Weights of a small GPT-style language model, trained from scratch on English Wikipedia: a variant of Adam for these matrices, 4755 steps.
MLP neurons of a small language model. Each row is named by its layer, matrix (gate and up: input weights; down: output weights) and neuron, and shows model dimensions 0-255. Each number is 128 + 24 x the weight over its row's rms, rounded and kept within 0 to 255. Numbers have three digits each. A neuron's up and down rows have the sign that makes its largest values positive.
After each neuron's rows, "fires on" lists the tokens most often at its 100 highest values on Wikipedia text that the model never trained on.

L3.gate526:142123127185138146163121135121152082147154081122130141123142095118152119136096123135142132148177113091137112162109123132154123107139101128112133171107115128112143153116093104090158137102111129143172123165126186136152149094099133130156137130143171110145099102101132113118135153133098175135109126097215089129157171083132096129158170089100142113083099137133105098142140168126140157125158144164157147152117087138162140129143122109133151093116094111133133114117134133150135116108112128137149153103136118124077129157132105110135135121168125076105103131189153125099174133144169103073093173120130155126158141110122110118118135087109141128144097118127135127147153120101125143109124162087166075111139127151107161150127145112133123121103150129107135120116116093123113140095151148
L3.up526:161108124112154126113153132166192151143112115079152116152154165151119162110085110132158119109101130145097143138176132155126155155152132122135119087159117160128166111126099147104125144137177125114142124130068140135122129158114091115193131108066073145107115119135140134135128112119102142136101125142122126139112143122106146141108131157114164119146116161064098109118125141135143142103137156115123143141142102163153113151131101151137108129138120123151125151135146132099091131127126141150127123123122135152159127122118131093130107172125061105156156138107100130121113153101121136103142119141153130103159037144115145133136100159114145120154143116120079117124114112138105104116147082119125128099125118150095090170152143144170052125115111127089141156180088121101126112144083117
L3.down526:111168101127113111110132120146110118147121132163132106136106095100131116130113183129117087141149128119141111133134089122144097113115135126145113118135151141082112111116161132167133111166114147125113129112140091136141124126158123130077183143128112103127125174139088108128137124125170084128104131157121130143136124156150130136133163160149086136134112119139132105120089095100132093090153117130089136129134150136113142125121173121148141081162150147124115140133115084112126146164154123117145108159100085133119156163121134138117121101075158147103154107140134111116096117123119145177149127111116124134144182116103111142102141156159119178164236086109148135143108101147173144123108117155117176160091129116156163107092105115132140170186136131136111141081121159165104149097105136
fires on: ".", "|"

L2.gate696:124159092095108136111126122189134119121141146173122133106107159140064096115140163096102103134080128151128086149136115108133109166074113112139115148120106148117129132133101138135109131115112118124101082118101135092107169127122131127171131124108098113072131150166155144115152145116160135141128099131128101114170109157146135122125150105151142110131139135136096156130124157086152087128148175138144158139140081113132115130077127161124110134118105099136096127126171129126142107118127125132132140137130109161129140167118153128151102124109116118164096130143101118141119191136139145112155203098090149170169096138136172110135110118139147113150133109091116094170096132148133121122087190169104130119124135137184087107125128115102166157128126124095100119124131147094122099155169157
L2.up696:156165138107100120123149124122152126122153154170100137136126162179114111127148106137128165129129099120114109112136130083095123125149121121121144123136105094117114161158134147138061128119065136109155099112154134101135153087115141119135119127099133110138138119099132123135112112146156134159108166109143133127122111134145153135136118119100116143118169113146143128127172139156123090142135170128128137111105125081104124165125122092092128149138137112152096146080135128158178107094118155147140116127137135105086102142158146147120121132036128138082104131147145139110132163141093119092127142147112153132129114145186143116100132100179142094136124173111190119158134125090068097163094109123135093136073159151124138144122066100121119119134123174110119090140094150149162131132147157
L2.down696:110098155111130128122088124165141125095124119133133167113104164129107121121137109119125159174125124143101139133119168145158096170110095112108136137134135133097099125137111109125125097035106129160112093165114130119158085107139164130116158138121132120127122159156138129073102122123110107132116178135100142145160123139121123103157182121149060122149103128170150131125132079166102154115117123169103136162091125121122143120090127147169156136109101148092109126132075086161113131163093128104131122108152088129172135121140114155169105136159124138169163162099120127133126149127118088109097114120148109104108172123097100100087137160137134170152122159117163142144121068127101117136116094135121099133129105134101106147152151118148139122129139110118103151108168125137108161154145156
fires on: "al", "'", " early", "p", "ian"

L4.gate566:087112108150127115099102131123141117085106091138160095142103164133129107134146147102092110111141173136125127082131158157108148126071154125082108119123127134102146163133155141117131092151121124111146153126143107125120139139106107165101124114127115126106129169096120116161128122134137103116143090128119152141149102106116102151170147121199143115112100118093131125123141127110140155124160139113173135138184117148075138117075134141156134146114153120146169122121124167096132136164105142144100131117101119086122127139142173129140128075177137120097143099087141124166122116121160111094095110122157171126117123073138188139137138078117142162133105112143161125143147118133085122137111147152119081123152102144098132193146117090136133155166119121107115158147142097142186143127151111
L4.up566:082122116109110154133107155134144124092095120138183121161151085148142103118162156139090140120123094116097108140130134162152133114085091127153115145143188137151185153146124161145117109139117149119173102149136168079161118142146135161144148154174117140104085128117132070142140097138131061148128129115141160136069165137093116097138159091136118156113102190116146136116097112097112153134145104107103113147095137124152148106113164096133114108128128156158140157111108100107102152118139135131142118117120097118140111164165122115111080094143146085125152100155142137116153084135144122116109108105108142130140122101080128130176104132127137090097112151102156115105167139122119092108149140128187125118117104110135139126136149159143132152108102132112159165136126119112142101123154127
L4.down566:135085102128143075130116154082151125132143118135134139121145133116122158155098136118160070103149142139066151152157175094117202116103163131119130124096130114196089129102185144095123178147110087119100095155131112160142128128112129129169125146079165124107134147164065118135126099087124128140132128145132115151151150107144166156155091176127146098131111129116130156134122111131142136087106104121199099141142126113122159128136107142136150158127134139142127116133154149156118121149139130119129141164147116118113117126116112129142131137095134113174142133088124152175114090097096108092119134134152115156139103122135163082131090107140094101113081135122117137127127122154120110132101116113143083111133166113123132109150151145128133110145117144138133096176113089153104167124093123
fires on: "c", "se"

L3.gate565:111100123101163124089156175098142143111108155118113135156155133114171156103131133171153126175086176151152128176124125112128128112107154135132159127095132148136107095166134129080135109153132136124150111138124157134125082109109134101139154137148156159137120091055152156124144142098103120135132111102159151134130143130109089141118123130095153107127130148110107093120137146118096161087093105113156104147129130173108154165158114107155097136101110129121137126150137111146136132138109102147129145096181118125109122161108171100128110116177097151150122113156111119097133104139211121054082135112144159110145117130122132141116131093133131106104095120110143114171167149160199079162099140136130118109139127117122138123132090147146151119117127154134121076127132133139109135108134114
L3.up565:112133129131106104096135103131137161137137121108121122122125162089134120139115113106131101127136093147152166106130168130149134114182101161163130185132136154138133121098119142105165119133082129137142160104104134132143142179090120123135115122124125141178136098130117139166125174109161111121109151133116109145122142131122141113132080112125117146141113137085105108137130139078106142131142115097170132144156111122126177101153120163111155138172106081125124117132109130123063141145141130155108160145108102119141107106108107100109103134144093142095118107131133134097164147105167125133119068192163070093181140119132121129130139112146154101129156150129079093154167155133101145124148100143056093121116087146073115172118143148156167097127149120156113142096147118116132124153144143
L3.down565:116187125121108095162113141137145103137110096150120094120114124116108109129126136144129118098137166112146139138112070141116112159119109125124135087129140111096119135140166150144110115167131127134137117153172127163114118090153174159122143137103126090096141170132143131136131131126114117148141115132085112173118107132153121120120134146233096121132137141141156110150071091108145077157097158165102133145166109132145096135075140115131100105119140195155103125133114141084153140132137102118134114091107128139150147161123095145116120135124143127117149124128127140154096133146109145135141136085106119134113138154079086139139108131113131147154211143134166119093124106145150141119110153091152138166141206137140107114124127128111128169162102154118147155108103110133123153106116095
fires on: "|", "\n", ","

L3.gate240:161148157154078113143158113116167124153114122107104139140139110167110117145093121149132121091129091124132113130134129141121171099105110097099127146091193136112132082147171139123129119089132114133153150143124133148145149152130091123097162108181161111140110130126096117139116117175110105128089111171129105122098098117171116162112127126122084148105107128134112128098143162107104178129147123126139118142158092104157141127120105067129150125111163111111133130163126122079123087118138136086109100101164135115129081097106118134111137126125177182099093116160165177150146090103164150149159119109138086157153129098115095132164125089126118124109125113108120160129139125107126134119119133116138127135116110121124100108109156133163129193149184135113140114090137085137166145152146119
L3.up240:109109106138124070130090129146114132138081128159178119115125139155091135130141157098156125118119096118118140122149126131118126119122124162135139101110158125133124139119125139108135147113110134176078094174102096095073097105139093151147136132159144123131147167145120134056107106110158127129152152117157096146093102100151118122125162123132066152151124135148132134070147116163142090122119109116161147118163114163118101139186161120148120075147164150148101162133127134132126114121090124093131125092124106166103112123107090160092139134120109087086130130112146169151161142136127138111167121153162153158135105131115128150148145120118132129165123130090103106177105127138156066089113146147119164144132137145135134142085150131074137153150144116106154159101113125118142109083149130
L3.down240:154139131125099191110135131129107140111124131119122146155142157124154089125115118082116165119137125123124108145124111118132089121133108139099162144139108169174172163108145135127120083132125131121152147117140133130123110106126147105101128105084162119185107104102096115104113178104100135136111100139146121165127145146155137078096097083116107129150127118135079099145118086108089158122138143130120147107111120128110132127147149103159096156109132193123123121169135149161115103122153165157156122128132137063084067121128097155080151139146140093114113134120111145072119114127204144135163128125099112121128110137107133169090173117115161150118126095112138170155141164115141131170154100122153117130101094124141133138177106132175117113115118134114140104107145114148146144110134107
fires on: "ing", ",", "es", " to", "an"

L3.gate498:110127133149152116119080122162122117099104165160076115111117099143144118131171191122133137151152146135133112123155105135149110140088149141134137164128143108105140115168189149126151082132118094105147124099130111131129148145099166165133147111140111144079129113134124076092109134143136085134122118108112114072159136145117153122119152144168098084137146111100186153100123147154115135055154134129086124126131131149146093121136156120123125154114177129160152121156127129088122139153114142114105157106102134203140126130100143108143115127152111110110132122128175152135152150153121147093135144136162174156122083122118140168100146108115134125110125086128156130163133096087138144125141198116133104122125157112097162124118110141148139128120153114114170111138113078117118106093126122
L3.up498:102122138108126081124089117153134143097099118138084141095082088162113162119186183116116126129147094137144167122135077137132139150140162119130144123144152088155149096180127151090132120113141118118128145106141137089144135099146140158111134158154134128104149124137143111113108166118141104115153119100147156119155163129130115053107146098124118100157155094130138102143153139144171165130109136089079122111135137113142128097102131129148146111114179142124156100142179108097152096122113141111138144104137137163127148124147114129119062171116079097082131123163110145159111132165118155112098138101129161114139102108092104156106155091117122102131117121117112127136088132104138104127134153166165111127058119153135141121167103104121129140111142132163154088109143124126122110123157117
L3.down498:140098116138144138140155174137112124128085152134117143112135198080130153129119069120083148104166148102122108126081123122129147157148107163152152135080106153151119134127132117130093160116108128098130129138112091144128133184136100087141112140115137123153081159123156085137158120099144113135116161138155146159139083137133142168157105131101149141111111108124107126137157168122129128151113162132163122147083092149086089133187155108126153121159124140120142105126122133136145134152105107129149101106118125098125093136130146143113144059109117180129096104126138099092122117103144097105113139166109099120091144147155163078136116124138094127104159129144133117126148160114125146131150113119073138124139118094165116083155126123128138155193130114095106154109110120138158084113151148
fires on: "ce", "se", "mb", "um", "ut", "id"

L4.gate490:112136099079178131110068118106132139117110101150129110111132136113141173078157093106111106144095120144130125121139112134139163113133135161114096109149123113121126150135133148130139145160134153148139157139122125153088153120100102129137177104151178132113103144132107118133079111142123142093124100137130144115130131126132122089087154118152150096115145150150134108128129123157108167153077081120117135156111107112123076136081149132178123104128173116127142153099104104142100161139165145168128095148149178091142119172103089121097083120133155132160106106131147121147116129114119146171080133168111095147129164101111137137090176060123126106121131129139167149102155152073071139135097082124138114134127118119105110095149134132138152122131165127138140117108122128158148132109087138
L4.up490:111106125104119146100098133175190112095094118147167130171163151174133118077111094114128116127117158087169150132093140127147140151135122121120115126097148133174132119138113118091122130124154115126163151142132127100132160174116118144139146115158100125132117192119147091125090096131131145173132155140138145113095134141082139098148098185142152117137161134113105091105108113133110142149170125078128135127094119150188137138130155133129165127152166103119126169119096105114142094087152109145096166141116139110151147139098133136115147155118164124118086141108160161111119092145129166130144096111138143138155098115118096124102105108161136093171089090124119115157116155121114138109120164077154109147148144150137132142094104145073108118128116150096134112099156125143149140149128152
L4.down490:130136145106112111139158120110128088121160139102106152120092118130117138124148134175103164121132107106125139120074139147128106124145146142158146148125148114105098141121138176141129160089089095139074097155118105146174142114115144123121108186105126116114147153127104156143186114090153121149091140129074113088137082124129134099150149135096100152142136119106140086125149135110117142155112091107142113130148154143100120140142107097115122147157119125135130075143108093112118135180147097138129129161129131156139091150125106146104134117115124105130147107085123151137131142136086113150155148129119123140110148158162107091142097208198113164099169110136141145154160117157121139139113145098130130140163102131188152113138164138149146104107191119121155138137099183138144124134155117
fires on: "ne", "se", "ie", "lo", "es"

L2.gate46:097149131105143106148107127114132117127143084098114083099099145102152113140133122109150149128111092131134089115111125111151139090113134103130088172126119146110149097126176176094159135107122146120109147108157137138080138174123116145100115120129128147160185109101054121118133098147148104113096150155136096149118144171154095138086130151185144131102106134154130137135130115145139074159125139080165154130136161116125096143129122139111150108146109118117157133128116110143131150102162119087121120161097111113107116154144146139115105114183169176138102115156137119110122112108089105163111121155118100154142102048150156133132152127151144178145145135142135105124111113106121145118105145113173128142095117116143129112107142094157155145166136153104160127108100076153123157152128093
L2.up46:165134111129159125145127158152134168161097115163093103132100176141120127129130144103098139097112133155141108083131113154161166120114129150136126108128093121088117131169141173095137121171123159149140145134159174118122119149162111136116148109152155120138115081122099127154168119159109076126140135146169126158129130142110124118144106139141125114084148137105131097177110137152130150110159153127111119174111136143085126166112193117148150119138137143133126132132110065128097159125129157122154127122140124124140066145127136149137097102148138096126183077116158116159089140083107154150114127104123136141102148103139138128149134173157160086142083103140156120118112105127106136146113130100153121097111086086152113176141154145146121149155179112084154124138102133124124129103086158
L2.down46:124119130099125116153134117136122095122170076141099159142132064140099132126113109183133097159125157126142127148138125128095131115097166110113093106087132128149088150104122109167090127081114146172151093083101127098086141101099177153152103090122113133093113172122166109080085139107142127167108082157123127150167158122150140105138134099134129147155149110136131140130153140112140105130156110128147163107100094109146087152147127128082128095151103117130109112046123164115121146124102155129132116157153122157124129083125103150132153141124122140109107175160124160127120127095106113122115102144129127115132127136094161126111098145133117139164107201130128127153112157123152103098132141124114136145098123128117107092107101112129127134139125121150093137103142105096177151162160118
fires on: "n", "ne", "on", "se", "b"